MLP neurons of a small language model. Each row is named by its layer, matrix (up: input weights) and neuron, and shows model dimensions 16-111. Each number is 128 + 32 x the weight over its row's rms, rounded and kept within 0 to 255.
After each neuron's rows, "fires on" lists the tokens most often at its 100 highest values on Wikipedia text that the model never trained on. A number after a token or word is its count.

L7.up256 [127  78 163  88 127 146 161 101 128 118 170 154 103 145 102  45  68 110 172 140  64 144 117 105 150 141 114 111 157 160 124 118 154 105 142  67 101 100 172 137 177 173 102 137 149  31 117 114 120 136  94 117 123  54  97 129 118  87 174  93 129 128 141 134 123 117 146 123 130 125 151 116 193 130 121  82 182 139  57 126 117  87 153 167 142 148 136  98 156 152 126 102 115 118 199 122]
fires on: " 17" 16, " 16" 14, " 15" 10, " 18" 10

L5.up51 [158 126 120 140 133 119 158 144  93 155 146 142 145 129 119 130 113 126 179 147 134 219 173 171 122 151 139 161 153 173 104 145 161 123 110 107 112 159  84 133 115 104 143 157 127 135  80 131 118  96 149 151 108  97 115  94  95 135 146 143 118 188  79 111 135  99 152 100  99  55 156  76 129 104 140 103 118 107  76 173  90 156 132 191 127  83 150   3 154 144  70 118 115 128 132  97]
fires on: "{" 53, "(" 32, " (" 8, "\\" 6

L5.up294 [135 114 153 149 114 147 170 115 139 146  95 111  94 132 127 145 142 165 130 136  86 107 138 151  97  79 142 122 155  99 134 118 126 150  86 134 126 113 147 115 115 142  45 140 144 116  75 119  59 141  59 145 101 116 122 166  78 169 110 196  58 128 132 140 198 131  93 203 165 179  79 176 150  78 106 143 166 132 138 122 118  85  86  94 212 133 182 156  91 120 113 135 112 151  87 137]
fires on: " des" 14, "\n\n" 13, " Pres" 11, " pres" 11, "-" 11, " La" 10

L3.up354 [125 115 126 147  75 116 135 205 141 129  98 136 166  95 117 167 144 132 122 167 132  85 102 140  98 118 136  89 137 103 115 134  41  24 139 203 110 124  98 112 140 133 117 101 118 170 173 191 102  92 132 161  90  99 106 134 151 188 140 161 119 174 154 136 118 127 156 165 139 116 115 104 151 108 144 159 127 106  72 122 117 129 159  77  81 140 106 137  89 126 122 146 145 176 120 168]
fires on: "=" 27, "," 24, " points" 19

L3.up602 [185 181 169 133 101  58  99  91  98 112 144 121 137  71 181  84 139 132 111  56 105 129 136 113 146 101 134  36 109  76  91 123 127  68 115 110 108 139 104 106  92 126 204 131 116 181 140 105  87 160 113 191 136  93  95 161 149  94 101 136 149 100 126 156 141 151  81 150 108 164 145 105 144 108 134 122 121  51  91 110  85 153 130 139 126 133 171 132 155  69 119 101 113 146 119 156]
fires on: "ja" 21, " Ti" 16, " Dar" 9, " G" 9, " Bag" 7, " Bus" 6

L2.up130 [103 138 136 123 101 139 125 105  99  99 119  89 124 139 103 119 132  99 185  67 160 137 144 149 141 102  89 126 140  91 151 145 111  80 144 172 141  31 127 105 155 146 116  85 148  79 126 146 133  89 144 167 134 144  84 111 113 125 147 145 124 144 103 140 163 175 140 159 128 156 164 162 138 125  81 126 126 156 108  91 103 155 104 117 151 117  72 140 159 125 169 171 154 183  17 118]
fires on: " app" 21, "P" 10, " viol" 7, "och" 7, " App" 6, "D" 6

L2.up584 [ 73 136 179  98 140  99 154 109  84 118 197  89  97 122  65 115 109  90  94  94  82 126 100 113 178 167 107 128  89 148 157 128 121 180 103  75  92 126  82  67 180 156  92 154 173 141 162 136  96 159 120 144 166  82 109  79 148 161 155 193 167  53  71 125  89 144 119 141  98 152 197 132 163 144 100 160 146 122  83 128 126  55 147 113 135 160  87 106 164 113 155 148 187 145 110 103]
fires on: " qu" 37, "i" 11, "u" 9, " Qu" 7

L3.up352 [170 165 131  98 135 112  81  77 160 139 109  61 151 130  91  77 137  78 147 138  80 137 153 150 166  98 108 108 138 104 129 158 157  71 125 169 143 121 111 123 145 187 126 107 116 172  99 133 127  99 152 130 151 133 127 170 106 187 160 133 149 124 134 127 112 145 142 158 157  65 141  73 131 204  82 147 171  92 106  78 136 105 127 118 143 207 174  64 120 113 107 144 177  65 111 150]
fires on: "el" 28, "é" 14, "ón" 11, "in" 8, " al" 5

L5.up539 [ 88 101 123 111 168 138 109 120 102 151 102  96 156 163  56 120 100 100 152 137 158 127 146 146 120  52 122 143 149 132  89 124 119 112 133 147 128  86 138 126 106 166 142 148 143 136 138 113  89 187 114 150 136 133 106 111 163  84  98 101 113 104 151 127 149 143 153 212  98 154  90 175 148 111 111 132 101 194 134 135 133 104 172 114 151 146 116 114 170 122 127  65 149  68 170 149]
fires on: " an" 18, " •" 9, "-" 9, " ne" 8, " life" 8, " sent" 7

L5.up207 [ 79 117 105 110 189 181 148 115 132 113 125 188  92  81 111 141 150 147  85  96 148 122  81 120 180 105 144 157 136  86 138  72 108  94 151 152 158 129  91 153 133 108 120 153 100 122  92 143 116 128  79 136 162 146 142 113 153 180 151 126 119  96  78  74  71  47 131 146 145 109 112 133 201 133 161 156 103 107 187 125 127 126 141 147 156 131 138 127 139  94 138 165 126 167  52 137]
fires on: " |" 59, " (" 12, "\n\n" 8, " f" 6, " Vol" 4

L3.up584 [111 150  87 136 117 126 157  99 127 101 119  66 110 118 156 123  71 147  84 119 106 144 182  54 136 111 142 123 109 126 153  89  93 161 111 113 141 126 120 145 132  66 139 129 146 165 123  65 109 147 130 137 143 138  92  88  83 168  87 155  98 118 164 113 161 117 140 128  92  74 131  79 104  99 164 111 194 123  41 181 148 113 118 132 125 139 141 158  98 103 120 140  96  88 148 167]
fires on: "\n\n" 28, "″" 26, "′" 17, " right" 8, "IN" 7, " Pa" 4

L2.up304 [130 134  94 105 118 116 139 151 152 156 117  79 127 159 120  97 175 197  71 104 152 153 103 136 116 121 118 157 107 134 144 145 119 103 126  95 100  82 163 183 168 123 177 166 188 152 157 129 138  72 151 167 154 182 115 109 116 116 116 141 135 187  96 195 150 103  89 147 130  90  86 158 138 146 119  97 156 125 155 159 127  97  83 148 152 156 172 137 119 159  77  90  95 138 122 150]
fires on: " St" 43, "St" 18, " Jr" 12, " Mr" 7, " Vol" 6, " Dr" 6

L5.up102 [118  90 116 108  87  67 123 122 114 163 132 147 150  65 140  66 142 143 118 151 127 105 147  94 138 121 127  97 114 134 161 128  90 146 129 117 104  90 166 105 123 130 121  96 106  72 158 135 137 143 174  48  85 121 103 160  85  84  79 156 137  75  50  86 122 137 153 156 120  77 124 173 144 118 108 140 124  89 128 179 161 120 140 189 161 133 133 147 151  99 149 157 143 146 109  87]
fires on: " they" 32, " he" 19, "," 18, " who" 11, " may" 7

L5.up63 [125 167 139 146 171 113 133  52 106 108  74 140 152 128  99 152 195 110 123 147  88 124 168 192 141 114 190 145 119  68 104 104 118 126  70  91 105 157 129 133 156  97  99 161  76 167 125 136 131 136 136 139 153 134 152 157 100 197 163 110 170 164 120  88 184 144 100 140 136  60 134 104  87 133 153 152 162 135 138 125 122  97 146 175  95 144  40 155 147 124 124  54 110 147 119 118]
fires on: "." 80, "!" 8, "ur" 4

L7.up406 [ 79 143 135 168 117 164 124 209 125 104  94  70 147 143  95  96  99  96 141 195 146 150 113 163 110  89 128  81 122  91 144 135 124 103 171 135 128 162 135 143 117  97 163 110 126 167 109 109 162 132 133  90 111  60 122 121  90 128 146 104 139 167 152 139  63 124 181 126 186 126  99 118 159  47 136 152 193 143 116 124 123 114 159  39 127 151 132 173 179 162 138 171 104 131 165  91]
fires on: "," 100

L7.up248 [129 139 169 159 147 154 109 187  89 179  84 102 160 130 118 154 182 165 140 109 144 108  98 141  76 169  94 121 144 125 166 115 179 122 150 158 136 102 168 163 151 106 148 150 128 141  95 173 129 102  84  60 148 173 162  67 128 148  99  82 158 130 153 147 150 136 233 152 144 124 139 130 131 145  94 128 170 206 163 127 149 114 138  81 139 113 160 141 187 150 138 107  88 119 100 139]
fires on: "s" 24, "-" 20, "," 15, " Her" 10, "'" 7, " there" 5

L7.up463 [162 161 144 111  89 148  89 177  65 146 129 119  62 159 120 178 167 136  98 150 147 143  90 125 168  98  67 169  52  78  89 139 123 155 160  92 130 150 123 157 137 123 163 115 167 158 118 163 153 142 138 148 143  86 144 141 127 120 112 122 186 151  65 182 114 122 195 108 135 156 166 138  85 147  70 145 132  96 145 121 144 161  98 110 158 115 186 123 111 147 181 149 151  85  49  89]
fires on: "\"" 87, ")" 6

L7.up56 [118 131 109 107 175 190 185 109 139 150  76 136 100 111 144 187 106 121 136 198 147 116 124 129 125 165  77 186 131 120 154 120 125 167 107 107 117  91  56 110 117 119  62 118  84 140 124 144 104 140  87 119 140 132 139 207 154  92 114 150 165 204  91 109 131  83 140 160 198 125 126 173 142 133 135 139 126 158  91 116 128 123 119 137 150 144 181  96 112 167 127 109 132 130 112 120]
fires on: " |" 62, "|" 14, " (" 9, "0" 6, "9" 4

L5.up305 [160 147 118  54 119 121 121 139  73 171 103 134 120 150 146 127 165 130 130  82 125 142 114 124 128 194 150 146 127 147  96 127  81 112 160 120 167 140 136 137 172 123 161  82 134 132  49  74  85 158 148 162 124 111  93 126 153 114 126 122 138 164 118 128 175 133 152  89 145  95 170 126 110 128 105  88  84 103  76 109 169  93 186 126 168 133 176 115 107 165  59 124 124 106 183 140]
fires on: "(" 39, " −" 16, "′" 8, " (" 8, " ±" 7, " +" 6

L7.up40 [126 148  89 145 167 170 197 126  97 131 130  86 132  79 167 102 117 113 148  67 139 145  62 107  99 128 143 103 143 128 159 126 135 151 150  64 135  78 156 125 118 149 124 115 109 173  83 154 143 130 156 181 154 138  99 181 113 152 176 195  89 196  66 157 141 155 163 119 154 107 128  99 129 119 112 122 117 112 118 151 159 140 129 134 180 159 169  99 138 157 147 138 113 146 218 107]
fires on: " and" 60, " of" 25, "ua" 4

L2.up23 [125 111 138 167 102 126  88 152  43 129 104 126 116 136 148 177 109 140  88 178 132 192  85 128 127 145 153 178 138  92 114 110 142 148 121 144  92 146 139 150 208 138 101  73  95 154 173 137 135 125 112 114  97 137  93 100 119 111  70 177 159 101  55 134 136  91 118  95 104 180  63  88  97  93  83 101 110 134 134 168 166  91  95 122 117 197 120  94 152 111 121 110 148 143 121 186]
fires on: " well" 29, " rock" 6, " wood" 6, " metal" 5, " wheel" 4, " dark" 4

L7.up416 [138  75 133 109 115 114 174 109 119 162 115 139 135 157 134 126 148 147 108 195 135 117 138 127 134 125  63 129 139  39  57 137 109 153  70 123  76 143 107 151 159  90  74 117 144 156 204 127 105 112 164 141 122 107 134 184 126 139 137 101 122 136 128 176 161  88 142 143 123  74 178 147 127 104 132 148 142  16 127 140 160  78 125 121 155 129 117 110 142 151 128  41 128 126 119 100]
fires on: "." 57, "\n\n" 32, "," 4

L7.up547 [214 127 142 164  73 165 139 145 157  77 198  72 132 117 158 145 100  89 176 132 159 165 147 130  59  99 154 129 108 148 115 105 185 158 137 131 123 125 123 146 126 170  86  94 138 104  96 172  78 128 131  98 112 117 123  85 131 121 104 216 122  89 166 142 169 139 136 129 162 121 172 170 119 135 106 164 153 105 134 163 122 169  65 140 162 157 155 130 143 113 139  89 183 158 111 132]
fires on: "\n\n" 88, "–" 5, " in" 4

L7.up379 [154 110 154 102 190 166 147 157 120 132 140 119  98  96 126 143 109 130 153 125 133 158  92  79 114 114 193 171 181 146 211 114 173 216 141  96 114 143  91 161  92 173  93 156 100 181 148 148 124  78 135 101 164 147 137 136 119 106 144 199 120  99 146  75 155  96 141 107 149 131 178 156 174 125 144 115 120 166  55 141 120 173 158 131  97 194 112 115 119 117 120 126 138 107 126 147]
fires on: " |" 31, "–" 14, "/" 13, ";" 10, "0" 6, " /" 6

L5.up82 [100 151 108 138 156 140 119 154 101 162 122 119 119  97 118 180 104 152 139 111  66 182 150 169 142 126 111 173 125 171 153 120 108 136 148 139 156  95 162  85  90 115 149 157 161 186 171 118  80 115 105 168 132 167 136 144 182 142 159 115 154 135 154 106 152  83 136 143  81 176 162 144 107 133 167 110  84 101 103 146 121  72 145  88 131 103 119 115 100  69 175  87 107 167 183 177]
fires on: " l" 39, " " 26, "-" 16, " A" 5

L3.up614 [105 178 139 150  99 109 116 143  97 117 144  86 120 199 148 215 155  53  82 157  95 119 198 166 171  68 128  89 137  73 107  45 191 148 157 107  66 103 103 159  93 113 114 143 123 173 136 152 129 135 113 143 121 145 109 152 137 172 157 154 171 164  77 117 145 127  95 144 107 190  87 100 125 134 157 159 139 113 170 154 101 102 111 101 167 168  22 148 153 161  96  92 115 151 124  96]
fires on: " m" 23, "1" 7, "S" 6, " 3" 6, "P" 5, " received" 4

L7.up422 [118 117 165 136 136 122 120  86 140 165 154 135 125 117  70 174 142 135 120 128  88 209  93 126  94 160 117 121 125 140 121 121 164  87 150 114 115 134 140  93  99 167 147 182 170 142 120 122 113 137 159 194 135 130 123 139 168 129 175 125 131 113 137  92 162  69 174 154 111 144 133 158 109 100  74 129  83 132 169 183 110  60 156  83 115 184 112 135 126 147 100 128 162 124 121 147]
fires on: "–" 93, "-" 4

L2.up140 [104 150 118  70  70 161 118 117 124 172 133 190 116 163 130  54 129 127 149 136 123 175 135 127 133  64 105 128 104 152 147 167 153 161 124 156 138 133 126 127 130 117 166 139  48 131  92 135  97 102 117  98 143 174 113 129 119 111  78 164 188  92 148 168  58 163  49 153 164 103 108 122 190 114 142  48 110 108 156  77  85 103 191 151 125 189 126 105 120 136  93 184 147 119 125 128]
fires on: " team" 30, " band" 20, " Nov" 5, " title" 4, " ITA" 4, " Kate" 4

L5.up260 [162  81 141 191 122  77 141 134 162  44 159 150 142 130 190 102 122 131 173  92 127 108 166 214 107  94 203 138 137 137 155 131 156 185 108 143 159 139 160 119  76 143  61 148 142 139 137 116 148 161 102 168 152 142  88 131 103 148 142 118  84 140 147 102 150  93 140 140  88  54 133 126  79 127 147 114 165 122 125 113 121 144  73  90 138 226  88 170  70 142 135 150 115 139 140 180]
fires on: "–" 28, "\n\n" 18, ";" 11, "0" 5, " ann" 4, " ind" 4

L5.up143 [104 182 137 131 112  68 103 134 157  66 103 103 106  74 113 109 100 139 108 131  83 174 155  85 157 128 110 145  96 168 195 135 128 142 140 135 190 134 102 137 139 127 128 140 152 135 132  63  49 100  89 162 161 106 111 125 109  94 114 129 154 112 156 169 120  73 129 101 141  85 155 124 128 107 124 145  82 152 150 126  76  86 107 191 146 142 212 165  89 133  98 117 153 148 150 108]
fires on: "\n" 42, "\n\n" 20, "′" 18, " number" 8

L3.up220 [118 103 176 141  92 137 131 136 104 149 187 155 133 146 191 209 138 111  47 113 108 129 167 137  98 133 172 101  89 116 150  62 158 114 165 114 125 167 184 134  87  95 118 195 136 216 115 117 120  71 173 130  73 151  75 177 116 125  88 188 143 128 101 150 188  92 132 146 101 114 106 143 119  93  82 140 108 141 104 192 124  96 137 108 111 112 112 150 180 141 102 141 112 173 202 139]
fires on: " Con" 15, " Mac" 12, " Mc" 11, " ob" 10, " McC" 8, " rest" 7

L2.up546 [182 146 178 123 175 144 115 126 118 136 125 117 182  94  87 114 135 146 168 101 142 130 106 147 140 180 145 121 146 125 116 127 119 110 187 119 117 127 126 132 145 159 101 142 126 122 222 173 110 195 104 155 120 100 114  84 105 140 115 167 151 173  93 150 144 105 129 115  86 113 115 138  92  96 172 153 115 124 139  74 151 120  98 108 103 136 109 116 155 146  80  74 154 145 151 126]
fires on: " go" 12, " move" 10, " went" 9, " moved" 9, " going" 8, " trip" 6

L3.up12 [146 105 130 105 128 126 159 148 133 104  88 147 162 145 140 188 115 167 118 121  84  93 107 107 129  92  85 123 156 110 119 158 154 131 177 217 166 158 120 123 117 136  79 103 123 131 138 141 122 112 119 186  62 117 141 110  99 109 105 173 112 195  96  96  85 119 138  85 159  83  98 144 120 172 118 164 134 106 154 110 100 153 193 131 138 145 115 124 150 134 111 126 169 178 141 168]
fires on: "iber" 17, "ro" 13, " Marc" 13, " gra" 10, "lin" 9

L7.up448 [132 112 155  61 133  81 158 182 207 144 177 141 155 107  58 154 137 144 106 159 105 166 131  97 124 153 107 153  88 111  75 102 186 101 119 187 146  84 145  95 197 167 185  96 164 118 157 106  89 131 147 128 117 182 124 131 158 153 146 110 124 138 100 127 143 101 159 196 149 142  64 125 134 171 110 115 137 127 108 154  77 103  62  85  93 122  76 102 106 107  76 112 123 117  93 100]
fires on: "-" 48, "/" 9, " House" 8, " 12" 7

L7.up450 [102 175 114  96 151 162 177 135 142  98 144 141  64  87 158 141  96 137 161  94 172 111  37 103 104 138 135 167 145 114 147 120 119 151 172 139 117  34 162 128  89 120  67 153 144  80 144 145 140 104 169 157 103 120 137 110 101 171 149 120 115 167 104 145  68 123 145 133  85 149 150  88 158 147  88 145 150  96 185 120  83 151 126 144 108 101 134  89  95 147 127 153  67 109  85 100]
fires on: " of" 55, "," 18, " •" 4

L2.up6 [165 150 117 124 156 138 128 157  99 136 139 143 155 180 118 160 122 133 123 110 119 110  92 167 120 111  60 138 106 106 134 150  69 110 122 157 132 146 177 106 112 156 122  15  97 119 166 104 167 165 159  88 114 136  75 135  70 145 127 124 102 172 105 139 163  96 150 151 167 120 112 148 170 142 204 115 170 117  68 109  95  94  88 109 115 121 121 101 129 128  80 120 112 163 230 160]
fires on: " res" 27, " des" 18, " subs" 11, " ex" 8, " pers" 6, " dec" 5

L7.up579 [111 179 153 119 165 136 132 176 106 167 138 127 159 115 150 127 195 122 157 130 152 165 113 133 105 147 157  61 146 183 143 146 135 192 152 124 140 105 135 140 125 167  67 161  92  97 157  96 157 157 143 103  97  65  25 169 157 135 129 115 156 175 164  98 108 138 154 104 132  68 119 153 192 141  93 140 129 117  94 183 114 100 144 160 112 121 113 150  83 123 181 115  80 144 104  49]
fires on: "," 24, " that" 23, " it" 15, " he" 6

L5.up461 [163 188 208 119 106 123 172 130 140 140 130 100  69 104 120 140 119 110 104 153 108  91 165 154 126 167 131 105  78 126 132 134  68 151 142 135  94 108 156 105 132  67 132  98  74  98 123 137 157 145 124 157 145 103 115 108 109 196 137 155 179 162 121 123  90 106 143 128 131 122 122  93 106 181 153 153 181 101  98 129 137  88 108 119 150 200 161 112 196  53 143 141 147 105  81 125]
fires on: "u" 66, " Se" 11, "i" 10

L7.up452 [120 145 136  93 114  68  94 147 111 122 171  93  94 131 161 133 139 116 192 162 166 161  96 183  73 141 160 157  78  85  99 127 172 161 109 116 158 112  60 124 147 184 165 103 105 123 148  91 116 133 100 117 109 120 169 121  98  81  59 160 154 118 137 139 108 113 136 150 178 163 120 104 125 118 157 162 169 110 129 210 135  90 147 122 121 107 159 200  79 136 121 154  93 121 110 142]
fires on: "-" 19, " of" 12, "|" 11, "." 8, " in" 7, " =" 6

L2.up269 [141 126 139 101  97  84 164 132 129 165 160 126 149 150 120 151  78 105 153 148 140 120 125 146 157 133 173 132  97 140 168 131 131 148 116 147 119 126 116 133 202 189 131 153 140 146 163 120 116 130 109 136 158 118 103 105 116 255 136 156  30 120 127 110 106 156 114 153 115  26 118 120 107 173 160  79 100 139  46  96 127  96 103 133 140 146  89 100 101 135 148 113 123 119 124 114]
fires on: " model" 14, " number" 12, " RUS" 11, " level" 10, " models" 6, " group" 6

L7.up417 [142 146 113 153  97 107 136 144  84 116  89 151 145 107 124 182 186  58 108 117 151 117  89 176 111 117 198 168 116 157 142 114 104 122 136  88 139 129 136 114 132 143  93 186  82 104 135 117 106 134 122 109 124 161 149 132 124 227 176  95 142 101 108 114 124 159 153 134 108 107 130 135 118 139 141  80 128 127 209 137 167  97  74 135 112 131 101 133 126 102  85 136  96  89 142 123]
fires on: ":" 17, " from" 17, " that" 14, "'" 11, " they" 6, "." 5

L3.up143 [ 85 155 175 149 164 149 127 127 162 167 166 144 169  69 207 139 148  94 166  91 123 138 102 125  84 138  99  79 130 149 115  89 149 105 147 118 153 155 126 137 176 111 134 110  82  95 108 169 109 150 100 123 118 145 148 145  72 162 165 112  77  90 137  66 129 176 124 191 111 113 173 139 142 105  93 142 152 141 110 103 117  98  84 144 165 131 153  73 173 177  95 202 137 179 113 119]
fires on: " Mac" 14, " Cl" 14, " Mc" 11, " McC" 8, " Jer" 6

L2.up61 [103 177 144 121 150  46 163 103 166 169 182 134 129  92 199 127 143 137 148 187 137 134 107 142 156 159 109 204 129  93 126 135 102 206 128 147 126 133 125 196 149 161 201 125 119 142 102 122 119 140  99 165  97 179 113  99  93 169  95 117 106  95 113  92 106 174 159 127 128 126 112 155 129 131 175 115 135 131 128  77 135 140 100 147 123 206 140 106  63  97 125 160 133 162 101 124]
fires on: " event" 18, " system" 13, " group" 12, " band" 8, " program" 8

L5.up119 [102 102 111  75 150  85 115 166 121 117 114 161 127 149 119 124 138  95 157  91 144 177 130 177 138  67 174  92 132  89 131 127 104 116 209 160 131  85  90 132 173 167 105 143 150 144  87  67 112  97  60 155 189 145 156  79 121 155 140 115  90 120 123 165 138 141 158 213  91 111  95 154 142 169 132 155 171 156 126 166 152 134 187 138 146 119 181 142 128 127 164  98 157 135  92 159]
fires on: "\n\n" 18, " released" 15, " born" 13, " on" 8, "born" 7, " (" 7

L7.up335 [108 115 191 189 119  95 125 116 137 113 101  85 121 110  84 129  88  70  82 139 101  83 128 160 140 104  73 105 161 133 186  87 148 102 118 153 134 170  78 107 145 209 106  71 148 129  95 121 103 130 135 150 127  56 105  98 114 106 132 131 182 119 115 119 143 157 102 143 133 127  75  71 145  98  92 129 141 124 138  82 116 146 132 108 121 143 168 154 119 172  81 133 138 161 165 119]
fires on: "," 30, " (" 19, " as" 17

L3.up282 [164 124 159 153 155 153 119 100 138 101  88 122  61 117  98 122 116  79  81 197 120 105 122 145 131 145  69 125 144 140 166 139 112  92 112 130 115  91  67 149 154 146 101 146 145 160  70 116 198 142 127 125 101  95 138 201 152 148 116 110 212 124 159 161 115 141 139 164 157 147  73 103 136 194 123 117 156 107 119  85 105 110 134  95 161 161 121  96 131 114 129 150 137 135  31  83]
fires on: "é" 31, "n" 25, "rd" 24, "ie" 4, " Kong" 4

L3.up124 [165 113 112 209 182 190 129 159 160 117 127  99 142 105 113 178  71 115 147 188 143 163 130 106 137 106 145 147 126 192 119 114 165  97 105 147  56 128 141  84  77  85  91 119 129 115 193  97 148 163  78 120 119 171 153 184  73 172 164  79 155 108 130 172 138 129 116 184 110 135 129 157 132 134 101 131  95 137 156 145 105  78 127 142 111 142  97 116  99 125 150 107 119 109  70 170]
fires on: "-" 29, " most" 12, " (" 10, " very" 7, " feel" 6, " more" 6

L7.up468 [ 97 176 137 114  72 136  88 159 114 219 141 150 112 131 124  87 212 134 113 210 124 105  80 108 131 163 127 118  91  98 175 112 123 165 128  98 142 111 116 140 107 181 169  99 109 181  62 150  63 169 139  94 146 101 110 125 102 119 119 118 108 134 145 154 114 108 126 120 142 131 128 122 121 132 169 106 121 119 101  73 111 162  91 133 165 128 125  75 141 167 144 168 127  95  87  10]
fires on: ")" 57, "\"" 7

L3.up263 [115 133 149 128 126 188  97 103 110 165 129 125 160  90  91 100 144 114 133 112 154  98  94 122  97 160 183 107 160  76 105 121 113 154 201 147 170 103 155 147 132 161 105 136 103  98 134  73 122 218 121 141 152 153  91 109 123 131 115 200 144 152 162 123 146 143 171 114  72 187 164  87 102  94 177 193 142 182 139 124 107 139 180 124  86 138 132 135 196 132 141  92 105 114 145 155]
fires on: " so" 20, " went" 14, " come" 13, " go" 12, " going" 8, " put" 7

L7.up433 [108 137 172 161 135 140 141 162  73 163  81 120 131 176  66  67 159 109 108 200  91 117 144 115 107 156  71 169 141 116 111 139 126 107 157 128 165 105 137 127 117 128 116 129 115 155 130 180 106 149 156 144  80 156 121  82 104 107 141 131 151 169 113 123 130  82 143 101 122  57 101 203 156 116 105 143 175  75 109 121 115 128 102  82 128 134  86 116 126 156 159 161 104 116 115 128]
fires on: "," 64, "d" 4

L3.up154 [107 130 180 156 130 120 108  91 131 136  95 142 102  86 148 187 164 169 120 144 104 110 158 185  96  99 155  74  84 175 136 114 135 166 148 126 132 149 102  89 112 140  84 134 144 149 110 139 155  99 133 163  91  85 122 153 136 117 106 100 129 144 110 143 110  97 104 117 134 122 121 176 106  92  98 165 124 174  82 211 125 113 171 159 145 158  81 155  83 112 105 111 204  99 145 156]
fires on: " qu" 14, " Ap" 11, " rest" 11, " ap" 10, " McC" 8

L2.up566 [146 144 124 146 179  86  89 144 127 139  46  96 117 101  66 129 126 135 111  98  98 123  44 172  58  88 106 115 129 147 178 142 140 122  90 127 145 102 150 163 116 125 129  60 149 100  40  80 173 124 131 101 107 107 128 124 113 102 120 139 132 165 142 132 100 151 124  87 150 135 145 114 138 150 186 141 154 150  96 106 102 109 160 117  97 103 127 154  74  75 121 125 124 145 164 148]
fires on: " ad" 19, " cons" 13, " subs" 11, " ex" 8, " rem" 8, " adm" 7

L3.up156 [147 120 123 181 120 208  92 159  92 118 153 169 131 146 122 119 124 133 147 106 153 133  98 113 189 129 136 144 105 119 145 127 182 183 102 103  77 110 169 107 162 121  91 134 177 189 174 174 136 122 126 125 203 164 128 107 150 142 139 129 128  54  49 202 124 125 154 114 112 134 155 160  85 117 180 118 134 164  92 166 163 123 115 143 186 129 123  81 150 105 156  61 168 105  73 140]
fires on: " =" 33, " Kingdom" 11, " dist" 6, " PD" 5, "ript" 5, " Dist" 5

L2.up357 [138 146 192  77 107  88 128 156 125  87 130 152 153 104  73 119 109 127 107 149 130 136 121 123 156 114 143 135 166 140 133 123 128 126 120  92 130  56 114  73 100 174 120 102 141 162 116 106 128  90 134 119  89 116 144 128 134 159  82 186 158 205  94 139 144 125  70 132 138  89 177 111 159 170 177 145 225 144 168 106 127 114 112  81 154  75 133 124  99 168 143  97 182 110  70 121]
fires on: "19" 40, "I" 9, "5" 8, "4" 7, "74" 6

L7.up517 [118 166 150 132  67 172 172 120 141 105 137 128  78 156 109 120 126 154 130  62 108 142 138 101 132 123 106 155 130 127 142 151 136 122 124 234 156  67 149 148 138 161 154 180 145 104 140  50 174  59 137 134 145 105 147 136 207  80 123 133 156 148 112 188 137  88 125 124 175 115 127 101 141 142 125 101 159  88 117  66 112 161 132 112 149 187  95 128 158 112  74 101 137  98  85  77]
fires on: "on" 24, "ner" 8, "g" 7, "ng" 6, "uck" 6

L7.up633 [162  69 125  64 118 104  79  96  79 236 111 124 138  89 118 153  90  90 115 125 151  85 150  96 131  86 163 146 102 184 169 102 139  75 140 103  85 129 130 106 121 120 149  37 187 112 125 116 182  85 113 160 138 157 139  87 116 150 118 160 127 157  63 141 120 128 110 144 132 106 164 136 150 147  90  86  91  71  94 161 148  94 132 185 128 147 141 100 139 117 103 109 124 153  83 134]
fires on: " a" 74, " A" 12, "'" 6, " one" 4

L3.up322 [100 158 135 120  93 114  86 132  97 137 155 160 173 128 128 202 122 104 139 134 128 113  80 176 146  95  97 143 144 168 173 114 149 116  82 145 115  77 116 124 151 145  90 137 146  98 167 135 143 153 153 118 147  92 139 126 131 150 158 148  84 170  61  68  22 112 103 128 134 108 130 187 108 132 179 171 182 138  82 121 131 137 112  63 137 131 188 145  69  62 106 120 100 145 116 187]
fires on: " cons" 15, " det" 9, " subs" 9, " adj" 7, " Ins" 7, " sim" 7

L7.up386 [238  99 170 121 144  94 146 147 168 129 156 111 144  75 145 126 144 130 158 148  84 191 127 141  84 177 133  80 119 115 130  85 156  92 146 237 119 152 141 153 125 150 158  64 200 108 122 144 163 172 159  94 126 133 150 151 114 127 138 171 124 127 162 152 183 128 136 119 104 101  85 161  91 148  62  77  92 141 125 123  71 168 115 142 129 117 175 125 115 110 125 103 111 122 169 171]
fires on: "–" 20, " a" 20, " 0" 17, " bi" 9, "-" 8, "/" 7

L2.up550 [133 242 105 119 169 105 151 136 181 186 113 181  97 163 184 123 107 134  73 141 141 118  80 122 111 123 153 155 139  86 162 145 132 169 198  98 147 137 177 179 120 176 126 101  84 155 154 108 100 141 106 161 135 156 109 126  62 127 110 119 104 106 105 129  78 153 121 188 137 164 208 136 146 184 155  86 104 126 130 116 126 124 119 135 134 184 105 105  69 107 121 128 136 140 139 202]
fires on: " program" 14, " competition" 11, " train" 9, " event" 9, " business" 8, " institution" 7